{
  "num_key_value_heads": 1,
  "head_dim": 64,
  "vocab_size": 2048,
  "norm_place": "pre",
  "positions": "learned",
  "attn_scale": 0.125,
  "init_std_up": 0.054,
  "optimizer": "ademamix",
  "learning_rate": 0.000245,
  "final_lr_fraction": 0.0,
  "max_seq_len": 1024,
  "z_loss": 1e-05
}
MLP neurons of a small language model. Each row is named by its layer, matrix (down: output weights) and neuron, and shows model dimensions 197-292. Each number is 500 + 25 x the weight over its row's rms, rounded and kept within 0 to 999. Numbers have three digits each.
A block is one neuron, or neurons of one layer that tend to fire together. After each block is what it responds to, as a language model described it from the Wikipedia text at the highest values.

L19.down277:498520521529519498513493501522495535484479506505504498525535492552481433498457551543536530475432514463452501534492501499502505478492476455491501502466498484450539535505522504470493487514480486486488441498560463486493494497500524521497508516481486460498527463509505497450496515501532469465
Description: Final two digits of years after a century prefix like 19/18/20, mostly in species authorities, citations and filmographies (18'74', 19'51'); weaker on later/was/also in biography text.

L7.down266:503505509498498479520498534508534481518520488491531513504525522473504524553451550503523448511517520499493501513462498557466491503521499495524470483510508501421497515493522535510507498509478495527484519501485510501501508497526502483509502522500501516474492474525529477461519492459504473488
L7.down307:540513522508508493532513496496493478483497452495535514545457510509487500518529525485539543478498490515507467549487492503513470461494477505561451505516465484487500465549525471510517486509524497492521506540513473505505509464471429452426517482486464537532479512507510555489540476544499485483
L7.down621:514512494468504456475486505504540487474507457514489484491500526541472504532453525535453458500531506469472485521515482472507490477548497482505451491478531499501488483508513555495545478472495478507486488497497521506508526499512508502515473468493495483540441482462492477489512455499494463472
L7.down693:514514496545506506490496526483554471538474505456484473502454493495491480474515475470486537523498495518465501535488477492532487510488502465539555510532484453476549523526541537518502494473460509509458489470490490527527484527505519481472506525498461538484479490487541535447524472517459494471
L7.down931:513532552502477472422484530492507543523527573457475490539525514512499528497508455489479497485529512463500507475528515545485516482483515495456504537535529508456471535529473496502547513500505451518465527523466474456568492489478508522497490504476496461512490483543505477496547480524515490474
L7.down1106:519514513497517491491529474497525463533505510569543500477492472495512520521506462478471525476507501465515491485514493516480518488496498473486522472522487502532395508501505492494481512526474527502514514482539524497499434522499498449504480474519520512491521491556543503488494498466482542537
L7.down1304:506496499515533507519498518528529499515504497488495489538520486477497554535520498479519473528489525508530503507466481553489480478499521521546478496506467481460472527458541530500501526508493507509499528538479564531482455520506539492489506524509523506467488492488506484474465446445514525494
L7.down1642:516483506458497498543517491516464514490486456494495506486458497495477532565532502523496509514539539505535464530521526485485511481525519523573525497498469512506510489449510498510533459494474521475491485513475486472491516483511466508530482488423478572510531475514485512499452448493519517492
Description: Final digits of a year or decade (the 90 in 1890s, 56 in 1956), usually after a century prefix like 19 or 18, plus year in phrases like that same year.

L20.down505:482512476502490482488491489470488499484496518498498489494460534490492521524510491496505496499524546532507525532485525502552506517505425470500531480474488481497524486496511522468505502491486454514505541491558516527561480509483532498509480484495506499505497514526512547560506471501486510497
L20.down1199:429496456467467448521530498484489486520493525534524482511515482480501478480480449471506529459497506515520500518529520510470492513526503514523542501509515471479483489489479475481488495499529537506533465520502494502486472505453455497481496490528498462504504498514474526497472482479480496548
L20.down1268:497518467458467461514492542527540497473494486491514447491524473505469490475490497478548469490471480509520474493512523491427545490517517483479458495528490495482511477501515576422510504479482511514512500470529478492510500476560547503518513523441503472520484520502519521468482503473523503517
L20.down1307:484477497464508454517482491468490500520549538510454445568470538520495538451541524506528513495478468477507503505496503522498469508532497488514488517490455475454523463528501487477478478457512460508506510485489492514536491510516451477508490500461507480483529487523518475458542473523524501479
L20.down1311:542491494502487491497454543497479445480456505504529465531516500471514474513477505536516465518495511444493456539515528492455470485515486512503464517501514433501465498483497483476475552472494505461471492530494524512471468509505512501528509504527505473513497491504520496521508491507551490487
L20.down1513:489476546501494470471508520506458488495479474489487538507522505528473491473502496528490508476462510514501492463491464491468538495526535516508496522502517507472495532537486519511494455475486511491503507525497503484497462496494491492514531535468519489480493510505493484526464518458526471539
L20.down1517:509465495532531474455530523519517461512508500532521505523521532530483471521482507483539461529467475473523496500508500443484522517492521485533475513519498465524515497475450460497513503527519467516515467522493498488539489464467488527487531421473525486494476511474519499503480471497503519499
L20.down1727:560503478448513537472509468473457466491462452463478519510488527470497492481519482486463495496485543481452528526467505497488480520520523533512529491501471502490544531487537501506526471492516484534495519541507487509495497520493540505552481501553460434489482524471472461506461483489537503492
Description: The main verb (mostly was/is) right after a sentence's subject in encyclopedic openings, e.g. "It was built"; also years after "In" ("In 2014,").

L7.down131:465471498511455502489491513523505491486491526511545506508515518545495520464487497491467526496511526556524489504512511547458477478542489513523493466504517540504545513513479521478515398511450486539527507465486496516484494507498496496502503497537490495497498473500506485517532468555515496515
L7.down442:527488549529504516477486493492469479439514502463517527498491537535518474499510488462510520529478554470486505511476547546513508497508488474480492514528458505522495488459500498519461509512506487470474540517509509485460520513506522509503526515483497463466477550492498483520493537508479503526
L7.down698:503523518453460497512458494512552455478503476504475480507465486496549486474500523488499521514483492487508488501522516500512491486505535530518448528528531508487504481510526483508489477539471500503493486476458514536511529529491507471459506500458535471535523483485514466470518506519467517511
L7.down762:543473498600502505529475496509479504515483489510479491497501446495515463500503461495521490480512543484504506487549463519494497474472482543538471498520482491496536502498489502479503487534508527503539498498475514518467459479513502499527550523486484529535513522469538496503505534504546480516
L7.down824:495504493553502501484464487550470456515510497513560521501493534524514532496454469490507475482533530532512507474501535500491476476506499488501442526482478501475487483542476455526478484531484483479520483552485543502500468457535494487495477479531462488506502488506469482519563541469454495518
L7.down1319:513511518520495521512526495492549459496488475546504501485492511479514477468482532485459524515505519528492490457499512505524514467499502476458491467434481513487414513469483447525479494526532479544509512527488473551524452462503483529486506509505526517513540474449494517476501511501525497489
L7.down1645:504525537494515484534488483481510499480494527467480461502548503515526523479514481493509505487498540507479490517507515495521482499461503472469527487489437472431486500450476515494495484476491486492546474483507494528484487520522529492507475513459518489514512478517493476525546494463519545507
L7.down1724:484477481501529506514554517528505481493531478459507449505552528477494516550504439545545508468462515478506473505523488498455513502519512493508468501508480476521460488477498518494514467510545488523503524491472505533461451518497541522513519487465517505489531485480504539457493521523528508558
Description: The last piece of a word split into subwords, above all "n" ending northern/southern/eastern before a place name, also monk, network, former, historian.

L7.down775:513459483557474511475505498507485480517502546483488557496508523503532485475528512532551476474491490524532477499496468540481505509501536476471496477470503494480526535485514517473480499548507497514504473501475491527514493476494508514512531506482517524514513516517507533510478478470573505487
L7.down807:497561480527548525482481529508498438460552520429510505524501528505547491578489500474486511510514495512500549498480498479512492495494509459484499508503488467528493447498488501525503501467491457466521534505510519490480547517458472520483515545476504497503519500528495477490506473466540452542
L7.down857:468472433497512551482508494489482470517480492513513520523471539485459481512528529474537490493526448530453520504474530544502479520537470453501514510536447487478488530517530481495491494526506513499550518465512475504503556495502448502493514522522529447493479511491514480528493490452526457517
L7.down1265:537485435512497514481544489488518491529501497524520505495484458521523537474503463506492451520503523526519492548542469548544493515488542461490499502531538464506510434513521488499491538513528466494492516473464513532480502524516493503499530515499556496497509478514496527478494506491495509483
L7.down1360:510478502530495525473470505486504548519456547499494501482516487506514496520488514506505482510533517512526530507477497584519504465420488521456504522508482480513478510477503507536468501478523513488476490489482464501499473517537481554531478479525534579460475502495507493545521469466453512521
L7.down1391:527504546489486499536505485468438505484522458496507555510486532492488506529525527496444522521510515524508519511499506506462473484504445464461509562541512507503533493511543482515483480523515512500547507452537487493503540470475512510529522494506504542511501531499448458478518498488504456542
L7.down1487:497497500511484491510533527500491521478525489495464509536498544521503489503515544503502500472502501471478497473501519494479477491498522489487490529513530518500494509446538504504513526469485500520490487514483517502526529460529471457575508529480458532503521493500550503500525478533520537484
L7.down1652:510467478515458486477509507474503491482497507505493522484543522503526524529504484510487515496501468503469481490470539504503513483468514493500495474477523518536548498475555525465508500471529515547522515499497471510492522517496472510528516487491500473468455475497505522551495435443531527470
Description: En-dashes, hyphens and colons between two numbers in score or result tables, such as 6–4, 3–5, 2:21; also scattered mid-word fragments.

L20.down281:546472523487519471538489486504508528506501497515520507477544508502537524518477495490498473495474475535511479485488506491460492516537534508527482468457487484491476499495523499497537472480457486471460468465495509472470501540472451528542508554507526482512481503533463559517495487492520512515
L20.down633:522541504505511515494512462433470501529465523445522473520502507482504527507495543511484489487516472523539494497493468534485455498501482536483463474489536501530533478498507488499472508560512476485534513491523517505475504518501526505475471554471454497521514490537527496512523498548532467477
L20.down824:513489478520507496549534497465560479515533535530458498488532505509520490514521514509472503502496516539533484535469531501476483506484510455512479511466479502500474528445518520498503509523447537498490485501539454498500477488504505487457527464489543522512521483495478485499499518517464477465
L20.down867:509516513499480515437505484540502501495513504503509518488509491494493500523513493467522486542513537477482512518493487516499532511515476538466442514508529509500517528470504509488476524485486521501515463514532466552501508462512505475516494550510530488480502502502495498526509484511530477514
L20.down1131:533524481485530507442461522503508485488490514508516488574512484491502489501498516496486487480483444502493517498475491492461483472518516534485505508496505498488508522453476492506500505519511419530551509529509542551497523489479480520532520483536547473530467531468499522483482515492521485459
L20.down1147:539533513455516496489472471486511510561485522457497462541489519496494488509518509505497498494472507468477458534524529471506459499507502445492453518470506528512469497520496533535465539513521443498521525531518496493553478475499520526513509527472499467495513515512477516506493517529507505503
L20.down1309:495505538512521500491524480510503543482485488474504495528517470520466512462487470467491513502522522521473534490526535497472530486482512470501496542492495500520495468476490494483503492498470532524526495535559533511522508488505519496488507508470532480501477499523536534538551488533517496533
L20.down1594:454466463472495492504477506520487481493525524482558496476481521512465488447500502510506465453531510486537519513518489521456493473508527499487475494515448548496484510529467467504505549527480526514491535475489474514503507487513492527502508495476543531464517472505529500500496497487514467510
Description: Separators (table pipes, dashes, parentheses, colons) right before a score or statistic in sports results tables, e.g. "Aberdeen | 4–2", "2-0".

L19.down704:507467472494521524501466500535491479486506509509517523492501474506479511511509528557463550482465505537498497456529492530508494477456479534482469524498514510468499472513561497483507483494508530509499515550473489512519481495503513522530493521490549461471504491482507504536497461503477527507
Description: Second pieces of split units: the number after an en dash in scores or ranges (2–1, 5–7), decimal points in stats, and word-final fragments (of-f, diffic-ult).

L19.down1699:520490522523564472481521463529540536450527459504526536506487477462489548497467489492534509497490531491514488456487489518462507487475480490510493529524490478462561505456463469448512492505507598459464492518488523503524455462480495514501504514496481496491519515502532523536537510449494472505
Description: Tokens just before a country or region name is expected, such as the n of Northern/Eastern, Country of origin:, in, of, commas, table pipes.